Part of a small language model's weights: 4 heads of 64, vocabulary 7886.
MLP neurons of a small language model. Each row is named by its layer, matrix (up: input weights; down: output weights) and neuron, and shows model dimensions 32-223. Each number is 128 + 32 x the weight over its row's rms, rounded and kept within 0 to 255. Numbers have three digits each.
After each neuron's rows, "fires in" lists the words (lower case) most often at its 100 highest values on Wikipedia text that the model never trained on.

L3.up190:145147061138078107092128173125081119102134172111165126116046120096109143125106074143112159074124179107104115125117128107142163182157168117134154114089155110102146162155140083164081057162150161165139198164126142140136142128144142094183182110161125118148154179084100099101133160169105151187128078132152122116067129104074121156111111066094136151125148072118126102132151100184100174182169161170131143142112158151149168139090193129144115148149143145135157063126080105137143103130135117106117119111099091234136095106103075086110154073161125152111109186083144113072131116125174116125
L3.down190:110170092171153130128193090070129133155133122157110147129111151158105127066175118118082105136129169135117127137134149109085096108135082191097125115149107139092145137175163108074140163126108122112142105175128074149097126105109110090137115103205098156123154107082106148101130179119119157085105125106046182147151195083111082172150133119081189131151193099106115107129122091136118147097109212140137097090112147174097136107130136165097137111150125179166066156116139140111104121096127106082154087125160215141100108149125145114161159137138122182194209182135119100117162104160158062135
fires in: "this", "he", "in", "there", "for", "from"

L4.up886:113164127123115152145124136158126097174130118104150142158132120083141121112117137143190112179113082115118179170178156146194114155146123056089133119137113081176090153035139102105114155125136151139120161217188089142106114118143123125111155117119149139102105100122122101098120150146185099142086079195114141107161121195127081112122119114112116094063126151134159173146091090132099102120203060142133111149114119140115075133085062160063135126096132126110110096158104108115166133133117071123106147080112165149140126113125107067129108190126100104157128089215171099049125120142142205134
L4.down886:095167054136128091088103075153115143109103138059151162122094126130211100131135174109096108161112118112177114068105178130129169123132128140115148089085190122137132042115199134167144155170115117117194114135140156123099112154145105134124074136137162112097156164140143150095102161144188135142118115148167106137174110087161102110124125094142137125130135088114092139134112109123113190116094102150201158104088093045120142114132194135138077102078083199104118070189126056133149197081121053104070112130109163176147177115144122102112112130139151110103107124087115122122149161166135130129
fires in: "as", "asian"

L6.up4:175153101174108152130082201144117136104180165123164131155085099109086062139104169188165088152158148146100135106116123131191081174105129108103087149102112082089092094112128127076145148161132186215066110166071142132155122058148187126103134114139149115117109100094132129157136115107095155181130122177169147065128146161140173128162107118141127094051120119104131089121144122078085149066149104139136143151155114131102127117121134096098154116090102153113078135172126105160138172125154131100163118161161191105156150156086180117085116170066174133172091119138062068132109109135162110189
L6.down4:104132139158072068105129141149101138104125145105085063156170068159115105168209083118121111131135144154081146084148147078094203153123131190090146185137114123115066131132146110116113117161130150119176118104170076094092126191108152096189115059165109144150118109158118104054112124176180164100135116115058111165122100134171110113153102095136168147153163155151087108124146170142124174190128073165127110168141170132116112128116159147137113132136144094159090134159081088089127085100082121130065137125153112135136195107074089124158111123122141121063118168139132125138129203152131148078
fires in: "as"

L10.up170:134127093181085092177157112107152106150148127081128105120149167092081138131126059108072055168121136144109133152108163137117148065161142184099149124097140150177097129176153126066128148070097097089121176158092109106114128106139126120138093077215122097139179153127105135110106171154119132090162151172125093147148094104093095148122152156115123138093104161154181163145139100164029096093159168130140175146147141091134138102097140115154088192093075121138048121187064140126124158098132097167120136091133143135108087162085142056114121108183115125149145125130118173181119082163155150098
L10.down170:114075134118134159128118102111102132106133146113158086094077101078113150137148076176107201121167150132097077158149160089186107154200124107120144100157181138141095178103112114125135170141099131124139072144157088118170145091168141187114161189130087071058188146107107114101080155183174114079132151111093163135143144127144124120125145118136142139135124143196091078109148106190118105130148142103138121122172104076108103120103153208122127140111149141186106097099109171145084107130127168112140153132135134101228121128169115221168083094106137104185114088155073159122113118157114085129
fires in: "an", "december", "january", "may", "of"

L7.up31:134122149081156130132142224158179154150123112106102172095115142091167119137115140100123126107104074166128190166105119148105096133135151157079165100167127095142150188195053148111129130140080117180127122106126127172128101168106133155105102204152066183098115175068136098102145187101135097148133122147170117080167119142096125179124125128112187154147134122157081129126078153113152118096078089117130155133092121156100125104091174122108106109134105142108152166147148082154104136186141138135151069145142098063142128119133131172164175129100084113107170172137096160155079149105147131067
L7.down31:085116127073098129136082145087149164103150166137110143108140157112111176111139121129156114157157085096151140095154108100099145130147170164135129117093118112078179063186117115143145153088150095192092123116108115131129138055124123124137134131138137119132125085143152152105172104066147082116112141072177082156183125077100061141112119134095157170160186129104101178079142105091166166158177114078128079087077130107089170157177195107088121101124151160138138111110090136179171112138150191162131094107131127201127191131133109109128095154110120122166197138099130167157119099160128096120
fires in: "such", "age", "year", "genomics"

L8.up433:144125114124134137129079153117134099154117170117140149104130103125142114122057139127102057120076117084098073139089119177180124090148067154105113097156114126108140163122118128133096139087119100204126086064135097095124146172100168103180135158135126088181180096108152125149152073148127171130136161090118122137159181172167101113102112191168142101088215174143131159092108083141113099127144124111080148178155125080122040104091106130157176150123131166130185192107122117118152114174083141115142162109176132087083078142097079125148130163108115123177079187154154147151173106131144101084
L8.down433:162135184083148176162098156140119127053078113144149124093166137133123127158127141086143077176124136099130115175141118133111121000081160115113163128152140103139104118116149085173123142116168138137122058124119174140156079154121133149098194182109133159106144052164113143192113124098116104162166172158103096112134159149149179145086108103126143141144114139157091129218111106077147148113125082076153136090183120110139051116153074142165108167120149062139173081097130127090140118131101147148165135168144124146087064077142153128124150119189132110129144119119121099161115110058137108142
fires in: "of", "al", "de", "la"

L7.up849:122086134084137080137114172124218101077127137120119121097139173103157110117059096033131108166155124139122118163156073199127129135127124157135075069124132088153067139128064126085062104094136137137130124092089124153113110136201181139117155132124167074173147085115145146163208066141103156171082157180075143147102131128088150178106140142100115100128214102155163149135151147105169104112081112151178124139123156122154120104150148106140138181131121120099146183106136159088116079146132116106104182123193155104137135127140175100135144155119082164166125084096115144096146100106095110146
L7.down849:104161102122097170172122143148147115130064163079149140134152123161146134185185090124119147129088141095154088126130145131094175146103147134158131137110131169125157096138122086122209115130156141173103157082172117144127112111255148134131104132107208115118055095126053130154125132103110154124129140125152154102106163138117126104101082127134185133151110089176103162164148158118119151135050074151105109108091096130069076157135149109141104125097145100131171095159078162149133100080138105074105156142147094092056120127149112093165134112111108135150141149131136175187086091147158084148
fires in: "de", "of", "sheikh", "von"

L3.up750:163157093129102125134161100184103116166068175122145153136085134197155101160149119075175099094166187096048167170099111106154150161154161178111104068054129177059143173159076106139144055128095148161130163103099086146161143144077173102133142117120077090137142084099124110124214141140182165148123109131133180127143102073112135148135128130081124125089130127154144124115175091137136087118136147111172184135112179080097105139099148090174129110103175128131157127123163173141136081121145120058165108165121142151165127150148146088151160145127136164121139109137146069100111192149078125150
L3.down750:151143124125121131077163066139104093076146168130083059114181104113131084151105125138076164141162127145094100091159199139167126079137146165131157151171163121129134171122128145069139127165117124196112128094058155126103117141162157111168144144116170154070131072105114143192094073193108156127153147160099114157159125100165167130122115114142112115182114168149152135198100118085132110130118127134137071053107092072109114088120116156118161132068161113139110131172096153092146145061115095129130088073137098136096145157147135103196114135128088152137157092127088170067110136113156213160
fires in: "de", "of", "and", "hillsboro", "residency"

L8.up150:211183096121112160137178140206149138075138149184117038162140110106141109136124139150142104101189152150091123088126116128111185081091143152120147110121128096090121108189072087144190132088154156145176099121095119111181118091176125057194150153170070074175135147186107114138153132193067166148199125070113132133115169080115097167103118117110136144117103135100126120100090110136124149167093124144136088112144132117151063067118205092149140149122136074154130112109134115166136094161140123163190139163139070125070148106108159126156118081076121134083115160155120137131140122117136121100
L8.down150:121139142147134193088086112132189116101123089153145114122136107143083085166143149105162090140135151064134069115106075136149072099135128118151121159178178117111180098072083083135192140148153167083144160176120119135168090138152103091128114092100149155113128135140114067128141124134131146113166038095194158132093173118144126086097093129093161147074115128150132074122132135121089119111114109142136051220106094194121125062131124187175149104131146074102113165122114046107138158158124124088143128076130114153176133088112121177107108163135127088153154051183074109138182146170147095092
fires in: "at", "by", "atom"

L8.up725:143156088092122133131142113158126102083141076124183167095155144152138103113055106132093086149108184154119127163149106103210175161187123175086118117091128160098142158158145143126120074165136088137138118120125096089151153132131184151086147100149133129066140085112114125096112157123089176148118089120133171115103144087136139116091092063093115154081132095132112147219111161086157097124143130181147124126124138134079099180125140116147128179122133104109134180051172168142183126092188137110144121126125132111102088136135184130148114149126084174146152125173110116127111125119139137141
L8.down725:105098142162182138182112106147127148102097062198113124182134119126097078163067200159113097179154095086150094127146109088194165130129116143121079172138092140099085099143116097100120141106130134087160067092171108129099125170220137111145138100134101172106133090135177134087070130190096158154136123112120168088133122113178179060191112094163127133113125121088107101200160133096142172074159162139164130098135161151080132167085174145141114118134128146152107166097076076053128126110136172157135142078097123100125094093134182150131132175097128163151124134122140126102091113186120096113
fires in: "the"

L8.up322:160156120125109135082074142137108176104102091141141210134118179157125112123145124164112095074147140098099119132143118138178087151208121195140157112141169120132123082060111128116103096108109079142075091106141155169160112195142164138142108114131107050197168125178132135153057191118097102150126139124192129156156103105084138097202131107074077176136130114186204125171151112103085113163132124143143155096090134094110140133119105081087119162101169161130170158117126133112121135132151130178131133150071172112074137119079130126122097147077066127145126073137067199105115133098126148174
L8.down322:105126101105154180105098140156167118130089118145188192038176153128130112097117107114095115070148091136129111166192123142141121097125148066105118098099127147121088140161136154131103135164144141078166053150155115103109083075125154111138129185083207166161142148137119076152141176088180144140113130105071097134088116080138117100171054134158146182128112095145092108122166124203153150133192095166167138105126110124134138142206157158094178138179124107145081128181096064148122140141159111146119120144128116134111133164107162172121139099130095101117103128106097064167120140113156133147
fires in: "may", "december", "july", "january", "november", "october"

L7.up120:140128157117209071157102118172129079177149142106135098105096103135087092114176129149105120104143131164073162130135051135121190121165130112086124148108163079169157162081136134054122110172075120172154114093132165126109137106160106127145089095118111119140116160148085092116069221178093209128142125099114120156091105107101061069175084067042138105135125136129116148114117153154158146142172193070161142138132134123122150105113126121076200126115100108105141109135142145119163085140160138170167163104178120144161134100161129076133134086131113130165121152131150200142100096155162164108
L7.down120:146139131155124159181105121069129130148064135087129122143099138178086143138143125115172080129130163116146138081165144115161118090165107079115078181130155118175109182178111107159154157126144121126102148179128075164127094085233143088197103134070103133156142095147076153092108118106161167179120124122083142104141085125137156103092163096142076140088129144090192135151111140165094124139120139166190128097092073087127178161159093137139183108132112187120127113142118158131143116127150042153082085127096132129110128143121133086077162084093141109119147162127212142172159071164103115093
fires in: "the", "both", "between", "all", "each", "this"

L3.up894:130130100135138097151061150141152096142097204081105154174090141100091155130133153089169147125114117162136180128122078135129075153091143145126111169133093117121193115123145122128177177148113117149156063117147098133120162093098142090066161164055153146107177102160114131083117169109154210130116112142152086180073167087115115161119111135121133125108126101105097145074099133189105100123114157170133067132141114153149177133126079083124104164148149056132141104088087136081135154133113115155110141128142124165120150113136077083132154151211107157149149170092182188136159120129161132211
L3.down894:091106114141225125074115154088119172114118190108167139121154108159094158160086167134150088081098173107118082101114178102104163146094129106149053157139153115151151147135072116066094097057109123187171139120166136162157123058130151125096215145137189134099136125180153129119111153119115164142073121117109116127104089120106067111112191147118168139118113157133135077099181120145078187095150113128130111151143104168107133112125148138093159153171187091089109087091130127064142119077117184140091091126125132151147150130156149088173106145191175173110141048158100074112129138162116174116
fires in: "to", "in", "according", "of", "most"

L4.up803:097143083092125135126146064161099087207132105121184126080112108163128153146148135173131107104117178117144102164106125120151081117168131109101135089122190153116133147129139090131120153147106096143100127152093124134163072126118110176170130085114161116170121133125146120084161105170154200084112182177106187198141149049119101188089126078086105172152077105124159047176162089167121080097169175139180185115134141133158111148087147160152058149096122125136088107131086138158221078103135097167168170123121128155118127105102142059120152150075080166141121156089147095115122107106093100089
L4.down803:147125143100144140143147128087137189154178108120049158138114088123203090090186126121105177077105169142093127159135118149139108161149140102112085156177086179122165113138153076100157120105183125084163110121144083120125176120223138093109151113153102108088118127123145099154073182086145150130127136128131075090146133146149121119153129130120161144044118148154145141060159119066176112109063211143122108089090119113162092119132088135153160114135152100123149171157146157118041153142106089102126086172113140087100134167111116126130186133184206075150117144097161138136129124112113139122
fires in: "and"

L3.up441:103129099124077120126110128111067129092123152098143188116114159210089134078166150121104062149124151098142075161114139099149098170157110123168148097118134099132097144143109116152170125150093086099125051166130171127022106094135140127163080082129184135130115152126133156160148171187087117129127135061091204118183162112135085070147115135124108088151087089132158098133109137147106144137072163210083130161165230153120147128137156126130112133083097131130114154091144143137167212098127128132088118123154131084148113148155105096209048122111082161177101114102132109152173104153132154167
L3.down441:087147137146165177163174138114118195182132173135101137172095095106135206131081103117151194118100088067082166069128083137156175086131111074128135156109111117096125147149149118114126119114151070165146160136122085165094139183094142087124149150144084114090126099121188120134090123139174129112196094151166134131121107115126147111073113126100142112175105120133165078094093113089132136104114078145138115126141085131138107118149128101190098151153101168177102080180141192189106121081071095106125104113083123186128147160143174141177169145136137132209143118129094145141125063103122129072
fires in: "his", "of", "with"

L7.up717:141090108152112082161107167156196082126080158127146090129102175157191155119154135132159136058126154131135141098111111123154125104104146118195105151125125131121063112143154087104113109168113067145163098161143132116109149054113097095144116107098124176140181140146110126116193156163076138128184153131102142143092099070146050165130118130119103182080164127170197106171106134142131149111164131114055149123071116125072163129163131089103108150140119106133144134096145129157110189109119112171104097127150127094139127149113136057097126113116113063083108124120122140217146172155076127175
L7.down717:116120151198090101091209144066115116151152110095132097148170098143133159140154164071062128111139150130116095168172106110160174121105092163148174115126126100160205146149133152083111146142121121105114155222173127098102116160172115165082145216125140089070093125165105109138056154172182105152166110101102064136168147104082116115134130149149142071119093089092136108143143180154073084135080144151160156144100155098069114113122143113100122102126132175129060124098129165152129118153132138116086144148120126142128127066136172198084121180146149149107073101139138175140177121135122094051
fires in: "after", "during", "of", "before", "december", "since"

L7.up480:092191115140148158120119111098132104142149112170125157167128168061181111119099182195128135106178145175089114083081085108160115076121190117096217140063095133086107124111138074103145188153147085169117099104129139114095176087089208105127136134160126099096139086119135102113122179194082149183120179119145163110164109084075128138148103115098088148191137161202052176111062101109108180132130142138118131153097156181163126102133176154177114126143128095117147148127160097131123133101145149129174150148150154124121131113134119089100099160122144100083124133150092119086105138167124134160
L7.down480:144130108084116124207080073113124146134092108162142145128118089155123143104101137113127089111115131147136102127107083140172103186093126132194118120122102079093091070136164135162116168153103109094112143140113125148159114094155083076141201170141123122185143116124203114136146157132149133156144101110153120160101109079130149147151164149091110176153158168188122080071085153132116125136146177082151116134102125156135156101153122169129063077151166141176088129165094091105087152176114055197118135178099163128140140104087095132137089137161126189152093167169099100131083091084137132126
fires in: "with", "at"

L5.up877:145125175073136151162103103164194142135144100079156189133131125198054122107159127144130080115085113063135177141139130135084092090124151178110131157170133093085155153092079101121162098089106068153114134096130143145106172084121094151176075114066118179182179080180136139130160086145171175150118121110126162128091147101142052128100058176125157106126118141162058160155162135178118109092046070162157113143156112132105147149106156159179167126117129088144102115086136144136100110075119117140162091131113131203134103137122137106124118176138142185117183075071148085185179121130090141165
L5.down877:082142170139084115150149111080120081113120145101137158152152103175054125161099065153154104069083137130135139141146120109102119161155060092127134168166135107157148071137106107128166162099174122114104186090114051143107090122146134146143168108077169125147155214147162154129133189118129087122189167162142119099130119120115109139120097151097093128129140169149097158054133102137172124123123133108106152152125117117161173107129093109071053124121082144101119104083118119127108097143042111132153130140129131157116133205119131191086192180141142109125159177121128141133100117124121109141
fires in: "of", "to", "late", "wehdat"

L5.up348:082163079191140107143170143151077177120157142124151102095151150191124172096040100164074125085144121154126111092091131193157137104112131119110109161110129124159144089128135147082134143142141165136142085141070125192126098180135109151129080165143122076153167103148076149102137112135105176151142098121120117163085157132089105141147171097131112114143123113134110108109107145113048126125109144064144155089138208143099119109133136169160134118163085169181098188135147111135092142177137077188196158121080071195165144150130132101064093116132164137121126119160116143131162100153091121157
L5.down348:094122215119127118135115157158126173088135137066142104189113111137116159133198125075133105089116169102128113110167136139150071147132139099069137110096136146090165121135108114137173172103132114170115076115128122048107118141071160146128114140130101160059103179136159093085180206143122103143224177121069113115173102144083139153104122157113158119155129166137090146097140165201138081120147101145145120097167141113092195128081121108142133052117207091139152161135091161092176094070084156077103124108136129099166108168149126135190123117141136078108099164137111141117107078091140131085
fires in: "with", "have", "0", "has", "had", "10"

L10.up759:173147058136216086148106143115095110161138120091121102151140150158145147138116150113111064141152131134106156065149145143096170113168129114117135093136147101101082183144127050143140174172150159129121124137103087102120148079114085164137161126172131134089120131067179152158156124132088099126078154112099135176114124085117093116191114142127155112115111123213122130107125179128158147132099135133112180161148112101090177091048115087163160140145151165154130090162112131171078105035133165113141114154126125106118055124103092151134120141081104185173159081145102092117164135090144153116
L10.down759:122108132144070097131086112138057092150103167172101153139124144219151063136186195149136086145143102145095170094056095099087109114084133132102144147100081166093117189130101123133125104174113139168093136148073170136127101093144112160071121148070123139177154113161078099107136094107125107132137163142145123139191162162120179117132120114167105118105153088093088119175083103107145112113067200116098218167112088159105142148131151137115163131201090129109122073126146145135099163121125181082135076116092164131080117171163149118117147089120125130094128172129124131163204121173163094120
fires in: "his", "the", "an", "this", "my"

L3.up428:176138156096159129126083111165101085080081121105125104146127132148100117035148144138097165180117142075180158146144066126194124132217131148110080122117084095115107068081146177142162140116139130129153107133121106152117149084165078101152117094150137132136106100218134074100164106113096119153125188133151189096109121113128065100176106162090176129112140127117081165128105082146153071103150155143127174187137157094160159134127160150154129143113152104096100114136171123167126171087107108127063142156110136148119099134179134126128101130119067183137177149122109090080114122108102156111
L3.down428:146148122150153141070179144160121109195159129163173089180141128106104168097127118115134093115145116090141132038124127140161135191135121116130153157112160123127094150202120145095151148167144135169141178129083111110132107096068140152117149114129071116099126087169092109129178191170137142104148137113078115074137195158143114043141095095127120154111122114147077137145121166098114124114116156107107186111110180155131118097091135097184134076169088147098180131066125167152116078086197088114179136168152119126109083188111094097117089119176094130080176112169122110119148094117079099162
fires in: "her", "zawraa", "zagreb", "his"

L3.up856:144163067063133197137035125081117118111175112114100143167086128151127148188170151181149098139091102119097134116183141171120118116147112178085114126163079148108110136163126120123173128176180186139144078141074143061124142103155157154088158104143123098089108087130232113118094136182089070188117144115110124128137067119151119171131083137103087152119175127138149155108197123165128163105101112113150073146170073184122118096133101105120126156087088150181133105106109113136107115134166103154137100105113072113183121145140099140122172067078102116069128138183117121143097110199177093155
L3.down856:119058144133154169143086101088147137130184126156054133130157128108215095067119136154137145128134098077090164129190110085142125125152126150101123151105066141128131132064161135088120130148171090134098168080096206170151111180171159104110151108119187133087143119149127136180145130145140186149096153099175109117122161194133148068161140093087141078119117141127135161106093122099091118077065128104147119113112105162178100221132046108124116153089089113091177156133099118142120081119102100094146130190132104169132082157123134114144123036134105090102143185117142192120098149111144105117
fires in: "total", "of", "backing", "freight", "more", "switches"

L4.up340:091146051144168120068169115120120059141125085132104180111138160212123154120098162097138100138160163115140154100092118124083105103143148151165142144072135107099126107190135108151150130146154165081100150140167077153136135209127093124128120112121118141155046119151133154116117169114079148115142199092104135120154091078126122140068123083113134091167075202099095121168127152167088121167158148114130118144144157091106128065135092122105162191142126124165156169110101083189096126208118138172186163086132135142099141118143098142085149129087175109131172129105139164119158128168143065069
L4.down340:138107095100134138135062098137148149165077212154125152154204077098094168122110132174073082125097110151189115169108097090131110137089160087065160118147115102154103153066099105089096127131082124136159134122152211125159143094139162114156143137120125166114062108136139188154127129174149156135159075161148187113166157153108130104166139124082115162153101114161179131139154132121139164135107089103141145115123117170075143095158090113161198099136095141115163097091135115085156095115166137160118070099112123098166164100110118080132101128125179127082109094161110123098093112048126119192
fires in: "have", "has", "suffering", "in", "had"

L5.up480:134089089078142152110131126149082105108129098136136085110134143116113094126187084086116124106063115091100179152180092033143125118107094085122159174123091120150102121120104165216093109127179180142147134121130107114140107076106146151126138179112145108143125096150179171074128121139131106178135131127115216165158131125149126155127158180129101059128121110103145165095188123137154144105138122108097091149180119138109131130090094096194086109026115095164099143102098138185189081131144167155205081150112130135132157141169125112190150064088129103151145166182130143105142149156148138094
L5.down480:135107115172049082087082098130169138126164149144146088122098122113114171150100084105135118172078146056157094108150178115152085147095084125163089125113131103122142130142102064087092095127156125102189069083157110120130165105166173124168147101154124076099127118099184180146117174172099125129149100117115111128155153118106126109122117179178117094136165135078143178115079099128162168123152170116137179146164138132103120128172037117166126124128124154104129146185095184094162130185122156160092084166123184073153132157141111159071173126150065176127090100151140084169146117159140063074
fires in: "on", "along", "above", "bottom", "sainte", "over"

L5.up400:097184107107157196109088158085079133136114150182113097129068127127122103090067097131151102093159103145123119122090138089066127188163088147137134123157136062093143080149097099144153115068147102162212159112071114131123100109137143103143118051121152094175119115129150181149149118155148101144173085179102163138115172139149093137125094160117137141094125123092140072124118121161143095166138100106131125120125136156109154138086150177166146112142128130129159083126117127164124143160190114148101141139080101151158167070139117108122099109060154149165174195155121119107169132070077155090
L5.down400:153158127119178105134091105127087134113153159089140136132148141132178140122112158134135118082126181104188095134119153124128165136116049184119124193175168150129104095120156137121177109132138038055144167156139126126032112165121126172134182113129150156169111122154147124117167090097141135219196126117078054085179167084208151093158145138137127150125128116112209083105160140138131172115131137125079161121088095120115076123088115154129107129138053104117127142103102131162101129091137145077125137101119149168090137128143139152043097140120133109108146184118123123098132093106115102129
fires in: "he", "his", "reception"

L5.up885:124096113109131052130132130177088162156062108082090119110054101150135099091095098132098137111160092150098124150125109132148200145127080123108170089106118147192159112112101151136168149163120164143132048196151139206145110198152153108147108136133142091143129167179114099134163196132191177174089140181150123123147133181099091082103140088120132102103112115128085148095116171135152116148188106157129164133152149072102105082111141087123140107085100131117150143109118089082125157144083058147148109081162140127092145060095186143155185124098148114116144102126136098092145112176078118143
L5.down885:138168096126146165089075123160110168073174150108130124163145040168168111163110161088106091163165118138072109103094138061087163176119152160111142108140144117127070100149150080176157118168040081126094107130110142107131129156134100155157102103160121107181134088186095149107124169151168122170134113156147169141177126125103170152196124162151151126147151077155144059119076162146124120169115098162152135134142135158088080106113122144113123131103073122193102161143158149108091108110121145085107055100114198076154103128175151131168122076134170122116133127122085097128112123092136160176
fires in: "as", "fifth"

L4.up73:120064104196103155136136129148122118094198100116140113122096151122136103067166096091118135126090155122111117195085131109104120180107161088085147104118104078138138109086087081192104125118138104164104133157101109111166115138086143068175134139077121095160144108121091134103128150168114164206114144184124160114083108157134128157125210144082221098128158085098175183059130058168150135091141102119130090108137185167130159148129135118116119167190160061141166088156145066119173159114142114122124134104115089083119114096148104121125119062153108137143179144140158128112134162164143137127
L4.down73:123122101161158097173146079139157203130184183132110145104125138152112123178185156118149167155098102165115127109151170133134161150130143172165127107035095180149150167163123168122167134143161124156110132166138098147081131108091110184123147173092086130163150116077102104082163106094142134084130061104159130117115119081153144155105119081096165106122156205138092148105139076121092172095160194103120116118104071150142131150176138099147107122125147076074072151077095104118116111085108170135176124116119115110080145070158158117095153103194168065138089105129162086168120108179171113179
fires in: "to", "on", "under", "by", "along"

L4.up814:137155144110062099136151168189117105102159147090133140153135140157089124128074101144122130143127139086139129091091165161129117139105168144115142094088163121115085153111120109100140088098099148159135184108098168100151089103136159095164064128105084171123104159103121174159123102108093176107093125123124122120175087063096152159130106120165123164114148169124097199135107150116112124088172090153172127148161181123217100135071166106147088142100160164133107107171156116136088090043085114140129078150169178176147117162103142119094135112125089164154204087074099137053130064204130108180
L4.down814:182149135116141090156154102057113155066105112130111140127101088125159076117132148125150122163111119114157161128093147145094104121074142104039182144151114154083122127182140182071115160062140095154104131129107160091115125136147149163093099098145108123091153132092129133126051105106142131104190092130117109080105162114136160092088193145131108121083095161198108165057180061150123147162116151112160093088106139167146116148153142128132120120084188193164119164167131126115167154082100171193120116184155163137120075214224137117123105128121157110152085102118088126109181121123135141112
fires in: "of", "ncl"

L7.up558:081143134144115046170110133140118145143117089091078109140141149175179136092168152079175050016098153114135107103073135103107058096099143096091119148140123089102112188142112127117135162117108136156116113158124143093147109148167114160117123127140131093120121114149105162135147173196120071093099096142141161099062107122099149222126115156107117142081131130119145096119173133123208169083139130119076194152155166137102118163065156151164124149112129094118163111081148111106165127145155139141132175134104164184169113103157117102112150137198134141169114139170172067091090170124076146190
L7.down558:136096170091179142151116138129162163162164106108137160025092126143118133228163079087172165155093141086112157081175157136148168059149109158136119128136156178077178124106111135128151124150113142151140128099148124127063121126108119086114132081114104121117151098200175124150116102070147136109113140121123166107158137132088123121136086136116150101090137135104120174115192174109110141110113208124130011141127079099138058093133078156118167165108151099147174107093120119099112113062101161134152157105160133199143120186119145098146138138156149169121092134145128149105128067127135138098
fires in: "to", "most", "and", "only", "both"

L6.up824:187156164088093168135118128151086176162076078123119127174116070136156087109157145153121125157137173121117168157154063141122134112151115172109161130106112116156133144168058044112162080143109169135147103137071091110172055173167186067123139165106098097053093115122134125148114133192157138127124118135191136107056126169109110124111106075094103078096120132127126131147174122168117178109119113160130132102129164141090117087137084124076179169149133118177164107165152087100096116141078184159111102151092123114149093146130161128135127102158111142096107168117189155144098189184156128087
L6.down824:141161172146164108142090119141158115157177092087134165178125147151148171101176195141166119122115117125117144142086086081110137137159116103115095096074124157107113136111170161074133161118163154122135129109197111091159218136089045166135132087113115131219129104146145137066136115109089168191101100153081128142116165113085127143092153081153095114137121155090215173073128075069119138160147122119129119113157145077137112094186152158106141111090129136112110080087145215159158084177096110086138144115139148100112122106110134144062133095107124073153125083140092128066108127153158163148
fires in: "small", "more", "too", "only", "very", "time"

L10.up100:086141078108126113091127125114084093148129159143143122133119142085139151111116135083138029162116161150111116143108146144096125152129133065182123160106130124101158127120108114150115159138214103127091158113098098079081090093137138148075123158099111094091120137162197100141081099105174147185136137153122129131060117082154125118102101112155137199134172111130124059141204092092124085166181095143150157133139168164157085128162133108087159153116169116132086118099148204126121156115093106068146068140104089115092195132111157095153112072178135126084147168165156112174109127147114137123
L10.down100:153139176170095144161096177076183142118120154065120184116047102128088061116107134078117147131156115154109154126134106095065149172077147130148099148122147110166113132100089112115076087098145104181145058125162148137148070149088161161174060091149103136080114105122099166123168129095134146134152151137137213133117093073175099190121168092100132135138129141143127129083137115158154149109117206079095125152091177113148116125081125075106141114158121104159121137128132060136151144178132107147137124120132119174085173160150087130115150117159154130136126041081135037176131125149132093194
fires in: "to"

L3.up766:134106137119119173179108123101172115163150224126138166156131145125131147100143107129019100203100079139075101066152099087140123119191099137122131116132172133173094091103125138118153137108102067172145137138081183139095117044158084147110149142117170167128175132150164139082129117149148174118104127135079116198192167137104068121132129136085099114097180125110141116112107119105116087115094174103169187114149145143104134095090127136108144175135112142187158125203155108091129089150138093138153143123109092115124132108141167132118092129079052193169125091142082172126126124146146145162
L3.down766:186170103092151150135132087105115135136164085157128129136148119102133095180127132103063166143123132179126105107113118120191178140079158139121134127179125161167158140125120112112128145088110104133106098116119122107083124143109137105153175083120121073075171130131112111075137120109142168109180118132099110150199145145183106114121103095195174136106120098116193183067146143163077120094051168116118162060047110161194086187161101194152225093099116159136130101165075114087070189121101160090163116158156120122071103167120121151103113109107109119096090159124076125135140162102080113160
fires in: "a", "an"